From a checkpoint of a small transformer trained on Wikipedia: LayerNorm after each residual sum.
MLP neurons of a small language model. Each row is named by its layer, matrix (down: output weights) and neuron, and shows model dimensions 64-191. Each number is 50 + 12 x the weight over its row's rms, rounded and kept within 0 to 99.
After each neuron's rows, "fires before" lists the tokens most often just after its 100 highest values on Wikipedia text that the model never trained on. A number after a token or word is its count.

L6.down698:53 37 24 19 61 54 58 42 62 33 46 57 46 59 63 53 78 60 62 59 42 60 54 66 65 49 53 61 56 64 57 37 41 54 55 25 32 59 21 48 31 63 55 36 34 67 39 37 18 56 36 63 78 57 45 30 59 45 60 47 56 44 51 65 49 39 54 36 57 56 40 47 56 57 61 53 34 59 60 51 35 35 42 23 40 53 57 59 60 45 47 49 42 46 55 49 39 47 46 58 67 47 54 45 48 32 33 61 61 74 48 88 54 56 43 46 61 42 40 62 47 35 28 52 29 52 37 77
fires before: "===" 24, "=" 22, "|" 7, "==" 7

L15.down446:47 36 72 42 57 61 53 16 47 43 41 39 51 64 45 48 30 68 39 58 40 69 45 49 77 55 62 55 49 56 55 55 43 44 53 38 45 44 58 51 51 59 48 57 31 46 42 44 54 58 51 42 33 33 35 41 60 45 58 46 33 58 29 63 36 48 57 46 45 51 33 45 66 50 70 50 46 54 59 63 36 49 52 57 54 47 35 63 77 56 55 42 70 26 64 35 66 43 47 57 43 36 53 54 64 41 40 57 47 41 68 76 47 55 56 49 56 46 56 66 47 43 33 46 39 40 37 75
fires before: "==" 30, "The" 14, "|" 5, "S" 5, "===" 5

L8.down262:49 40 42 45 48 54 54 39 57 47 35 34 28 42 51 27 54 67 44 46 31 57 56 61 46 47 56 55 27 60 37 45 34 49 32 61 45 65 39 52 50 41 60 40 54 38 49 44 27 75 42 62 65 50 46 47 39 43 45 55 80 55 69 67 55 36 51 31 46 56 65 38 53 48 52 44 32 48 42 66 43 35 43 32 40 55 67 46 34 64 50 64 66 38 53 44 41 25 48 66 46 47 41 37 83 51 44 63 55 38 27 73 61 63 48 56 84 46 58 58 63 47 49 48 38 32 78 62
fires before: " " 55, " SC" 11

L20.down767:38 62 38 59 37 41 43 59 50 62 53 46 50 65 41 79 31 55 43 57 49 66 64 58 35 47 59 57 44 56 56 74 60 43 49 51 67 50 33 50 63 42 36 73 52 44 53 47 37 34 63 47 31 55 34 71 38 40 53 52 68 38 60 42 50 49 48 59 83 69 48 51 56 74 67 33 33 72 43 58 62 47 45 32 62 54 63 46 55 62 40 35 44 57 56 45 30 53 40 48 69 31 35 66 79 39 51 52 66 49 66 52 34 29 28 37 35 52 57 61 50 36 43 43 52 39 54 39
fires before: "1" 25, "2" 13, "8" 6, "3" 6, "5" 6

L21.down639:51 35 31 43 39 56 56 46 40 48 32 48 39 52 53 51 38 43 56 48 75 22 45 34 57 58 67 52 44 65 62 50 44 35 38 48 30 47 37 64 59 48 48 46 53 57 69 54 68 75 51 23 58 37 48 39 49 54 54 50 53 48 46 42 71 75 40 71 43 60 45 44 24 35 45 58 54 43 59 30 45 48 51 65 51 39 58 52 59 56 47 30 70 38 55 80 63 46 49 49 41 23 44 36 55 46 53 45 43 64 55 57 54 40 63 59 38 23 45 64 35 54 50 65 44 36 51 35
fires before: "2" 32, "1" 29, "3" 8, "8" 7, "0" 6, "4" 4

L21.down243:60 55 51 52 50 37 56 50 22 40 63 41 20 38 30 73 37 43 48 46 44 40 49 50 67 55 39 64 47 51 76 40 48 63 47 49 49 55 27 66 48 52 50 57 32 53 44 55 47 42 44 53 20 72 45 71 41 40 65 55 64 59 55 43 51 92 47 60 61 51 60 45 57 39 50 44 51 44 48 85 50 40 56 20 63 58 41 55 44 51 68 57 46 36 49 70 72 41 30 68 47 47 73 49 46 37 34 54 41 65 54 50 37 59 32 58 56 46 55 39 50 44 47 63 48 46 38 50
fires before: "9" 62, "8" 6, "5" 4, "3" 4

L17.down514:57 45 48 63 52 70 31 43 80 54 32 48 66 57 50 42 50 41 47 63 21 34 56 36 53 63 47 41 65 39 63 29 32 50 57 50 17 44 54 52 44 51 46 65 70 40 42 64 59 43 70 46 33 57 59 53 44 61 53 63 51 35 48 45 65 31 22 54 66 42 52 53 59 56 60 50 59 22 43 52 58 58 44 44 46 54 60 38 50 61 57 42 32 50 74 72 48 33 55 53 33 56 33 49 74 39 51 49 44 28 43 42 63 52 55 33 39 49 67 53 82 70 57 44 59 48 69 31
fires before: "2" 33, "3" 27, "4" 10, "6" 4, "1" 4

L20.down8:70 49 60 46 44 38 65 43 41 44 76 48 57 51 52 24 74 50 64 50 30 51 44 52 62 60 51 58 61 58 65 31 40 38 50 58 38 43 45 27 39 49 41 43 41 40 61 60 53 40 24 41 31 43 58 69 45 60 40 38 59 50 38 31 37 72 40 42 46 48 27 68 43 47 52 67 37 44 49 62 52 28 45 53 70 57 62 64 64 38 69 52 59 26 45 74 66 53 39 50 65 34 36 61 43 56 36 44 51 55 51 39 24 48 60 71 73 40 46 61 38 31 29 45 55 56 54 46
fires before: "5" 17, "2" 14, "0" 12, "6" 12, "8" 10, "1" 8

L16.down451:61 58 51 55 65 64 62 61 30 41 45 58 45 54 54 49 52 38 55 51 52 59 49 58 40 59 44 85 64 78 51 61 38 32 36 47 62 52 40 30 57 66 34 45 41 66 75 71 46 58 50 50 64 74 36 47 42 36 33 48 34 55 61 42 33 37 44 50 82 62 39 65 52 48 64 66 57 57 53 58 34 49 54 34 58 35 45 41 46 41 45 13 38 52 66 52 64 51 51 31 55 37 32 44 54 52 45 55 57 45 27 57 37 70 40 45 79 69 48 41 50 24 65 50 74 60 45 67
fires before: " |" 34, "–" 17, "-" 4, " " 4

L17.down558:62 37 55 55 60 61 47 42 50 49 39 55 54 48 59 56 60 16 49 49 52 74 63 79 39 48 35 49 39 63 61 61 29 50 48 76 41 69 64 28 57 35 45 25 64 72 47 42 39 17 49 72 44 37 59 31 52 60 46 57 66 41 45 61 49 50 61 37 49 41 41 36 48 51 26 37 56 37 47 58 61 36 56 52 66 67 60 36 45 54 54 39 64 36 62 52 35 62 25 42 52 44 41 49 38 52 47 40 48 40 62 43 45 59 61 70 72 44 64 53 42 42 48 62 68 59 61 41
fires before: " |" 30, "2" 19, "1" 12, "9" 11, "0" 11, "7" 5

L20.down602:55 44 57 53 48 32 42 69 73 60 53 48 58 64 61 47 58 53 36 57 82 66 60 63 46 44 59 65 52 62 63 45 22 49 48 47 46 67 48 48 48 32 59 65 42 79 62 44 56 40 35 55 60 36 70 46 63 46 31 37 46 14 70 46 47 52 39 48 53 69 56 35 63 27 40 43 51 45 66 52 53 39 19 67 64 43 29 42 32 46 59 45 49 55 68 39 57 36 57 47 52 36 58 58 30 56 37 65 62 56 45 50 53 65 37 48 42 58 33 41 54 74 50 73 47 52 24 44
fires before: "2" 33, "3" 11, "1" 6, "le" 4, "L" 4

L21.down749:50 51 48 60 43 48 57 45 55 55 52 36 55 54 63 60 52 48 53 49 37 46 29 59 61 53 43 60 54 52 62 45 46 44 57 85 48 47 53 57 48 39 37 34 46 32 35 75 50 34 23 34 46 43 59 55 42 55 54 56 50 42 58 43 66 48 66 48 46 61 60 65 50 38 39 46 73 16 68 64 30 50 36 77 72 60 51 59 56 51 49 53 51 68 50 69 46 48 50 48 60 60 58 43 31 64 55 48 45 43 60 48 46 50 61 30 38 44 39 43 46 30 38 42 75 49 42 44
fires before: "2" 44, "3" 6, " have" 4, " of" 4

L5.down125:51 52 20 34 55 49 32 55 72 65 40 62 43 38 53 47 47 34 69 61 58 48 48 40 58 50 64 62 58 42 70 55 52 44 49 45 51 41 33 58 63 64 40 47 45 61 36 76 69 61 48 44 41 31 30 64 35 41 57 54 29 50 49 81 40 49 70 61 76 38 46 68 43 38 53 71 49 58 47 43 57 54 33 44 54 33 45 70 66 40 40 68 41 49 35 67 46 41 47 54 40 66 39 42 28 58 42 68 51 51 44 62 65 25 47 58 46 40 40 32 42 37 68 73 49 47 56 59
fires before: "1" 55, "2" 22, " |" 5

L3.down348:39 38 55 40 67 43 60 59 76 54 52 47 47 54 53 49 57 59 48 56 38 57 48 60 76 64 48 44 56 62 40 62 60 60 54 45 35 41 36 47 42 52 70 45 34 46 54 48 36 55 42 48 54 60 57 67 73 38 53 34 52 47 53 66 65 54 63 35 44 56 31 35 51 58 34 40 45 40 56 40 64 55 55 46 68 44 32 33 55 35 34 52 70 46 67 60 36 47 46 55 46 54 48 67 45 18 41 52 56 56 47 70 62 49 62 35 48 39 59 72 40 29 27 44 25 48 35 51
fires before: "===" 26, "==" 14, "=" 12, "|" 7, "-" 4

L11.down44:53 54 50 47 40 39 44 58 58 75 60 37 62 40 60 64 66 65 46 55 54 47 69 49 45 57 50 53 51 66 66 35 49 40 50 53 25 32 57 51 29 66 36 64 48 48 52 74 55 58 46 41 29 47 36 54 29 49 49 47 58 53 51 57 34 67 47 60 96 59 40 35 37 56 50 54 38 63 57 35 45 59 46 37 56 66 58 39 46 39 28 46 70 56 60 64 35 56 77 53 48 45 46 45 58 31 41 72 35 36 40 59 56 50 54 58 49 30 38 56 45 58 45 66 48 49 58 31
fires before: "2" 30, "1" 24, "3" 17, "7" 5, "5" 4, "4" 4

L20.down337:73 49 54 46 42 47 50 35 48 47 33 48 51 50 45 49 65 48 56 61 55 63 80 60 46 60 39 71 66 56 52 54 43 41 51 53 29 36 48 42 50 45 45 38 45 61 32 63 50 60 53 36 47 37 50 43 46 38 57 33 44 57 51 49 27 36 69 68 30 60 66 40 43 54 28 49 67 47 49 55 57 54 34 55 54 55 70 31 54 71 49 52 55 43 48 41 41 59 54 66 68 32 80 42 39 38 62 37 42 42 37 56 55 21 51 54 57 31 62 54 51 66 23 63 48 53 52 54
fires before: "1" 50, "2" 6, "7" 5, "3" 5

L15.down602:46 53 51 50 74 57 38 84 36 33 49 25 55 57 46 43 45 52 37 61 61 55 52 53 47 29 54 42 51 65 36 46 40 43 37 85 65 43 23 58 48 59 68 59 67 55 63 60 68 56 52 40 50 68 32 46 42 39 73 57 57 45 77 35 55 49 40 60 48 60 23 49 54 60 45 70 51 51 31 27 53 48 51 48 68 53 41 53 56 64 73 52 49 53 18 57 45 54 58 49 59 50 64 41 51 32 53 61 40 51 30 53 44 63 53 47 28 61 57 51 33 53 61 44 45 24 36 49
fires before: "2" 68, "1" 22

L21.down694:46 59 52 42 76 46 46 68 38 54 65 26 55 31 35 41 26 56 52 45 31 59 46 56 41 40 54 55 48 37 53 56 30 33 56 52 56 67 57 47 35 47 48 53 70 56 70 25 37 54 78 54 50 55 45 59 52 48 40 51 45 48 91 50 34 73 59 52 57 50 49 50 61 55 29 73 22 57 70 56 55 60 34 78 42 33 51 46 60 34 53 55 58 70 36 41 50 25 73 49 35 49 75 65 41 46 54 51 60 40 62 46 52 51 43 57 48 51 65 45 62 51 38 47 26 36 41 52
fires before: "0" 21, "1" 18, "2" 14, "6" 10, "4" 10, "9" 9

L21.down702:38 32 91 45 51 67 75 46 19 50 22 58 59 34 48 56 58 53 34 64 34 53 77 80 43 58 48 63 36 72 55 58 33 50 67 68 43 39 75 48 57 46 39 52 34 41 56 57 38 61 52 28 49 52 50 56 58 37 52 56 64 52 50 47 53 69 42 33 55 55 54 59 65 42 51 43 66 74 46 57 49 47 55 34 51 43 44 52 65 35 45 51 57 32 56 66 56 61 49 38 56 68 42 47 39 53 54 49 46 61 61 33 46 37 43 60 55 34 48 58 53 52 44 57 34 50 71 35
fires before: "1" 23, "2" 10, "4" 10, "8" 8, "6" 6, "3" 6

L15.down364:63 61 21 49 39 49 35 79 46 39 52 25 34 68 53 57 58 47 51 59 46 52 47 54 35 57 55 73 54 57 66 58 31 60 55 46 65 51 59 15 49 48 66 63 57 53 48 63 64 50 37 40 46 71 66 25 60 54 39 37 52 46 51 51 41 55 24 39 39 54 46 51 61 47 42 48 44 28 38 50 29 40 52 32 69 42 62 32 65 37 43 58 65 34 63 47 44 68 34 39 61 39 50 29 46 66 42 66 57 55 47 48 30 56 60 39 50 39 66 56 52 51 35 62 57 42 45 59
fires before: "1" 29, "2" 22, "9" 16

L21.down88:46 61 69 54 48 48 49 55 55 47 47 36 30 44 52 62 52 47 54 49 45 38 53 74 69 38 41 39 40 71 64 52 52 75 43 52 71 50 52 37 57 60 59 35 41 28 35 54 50 29 66 45 36 60 37 57 47 38 60 56 44 42 59 42 41 73 74 56 24 49 26 41 42 46 44 52 52 54 36 60 38 60 53 60 62 41 64 35 80 52 59 53 35 60 48 72 30 46 40 52 47 34 75 39 43 48 67 49 70 49 35 37 49 66 43 49 27 42 51 50 44 52 49 52 63 56 15 52
fires before: "2" 32, "1" 28, "3" 9, "7" 7, "5" 6, "8" 5

L6.down253:46 51 47 60 60 60 42 53 45 36 64 53 52 45 33 32 74 71 40 41 47 46 38 54 38 44 49 72 35 59 70 49 23 35 50 43 60 46 61 35 42 28 64 71 55 68 42 56 37 67 54 45 44 44 73 64 27 23 35 56 42 60 57 47 33 34 40 69 56 56 38 50 47 45 33 35 47 59 56 65 57 60 61 38 51 49 70 62 41 44 43 59 49 42 52 29 55 32 24 32 58 54 34 46 63 57 60 53 54 42 41 42 37 52 49 52 64 53 29 64 45 47 60 55 38 69 53 72
fires before: " " 65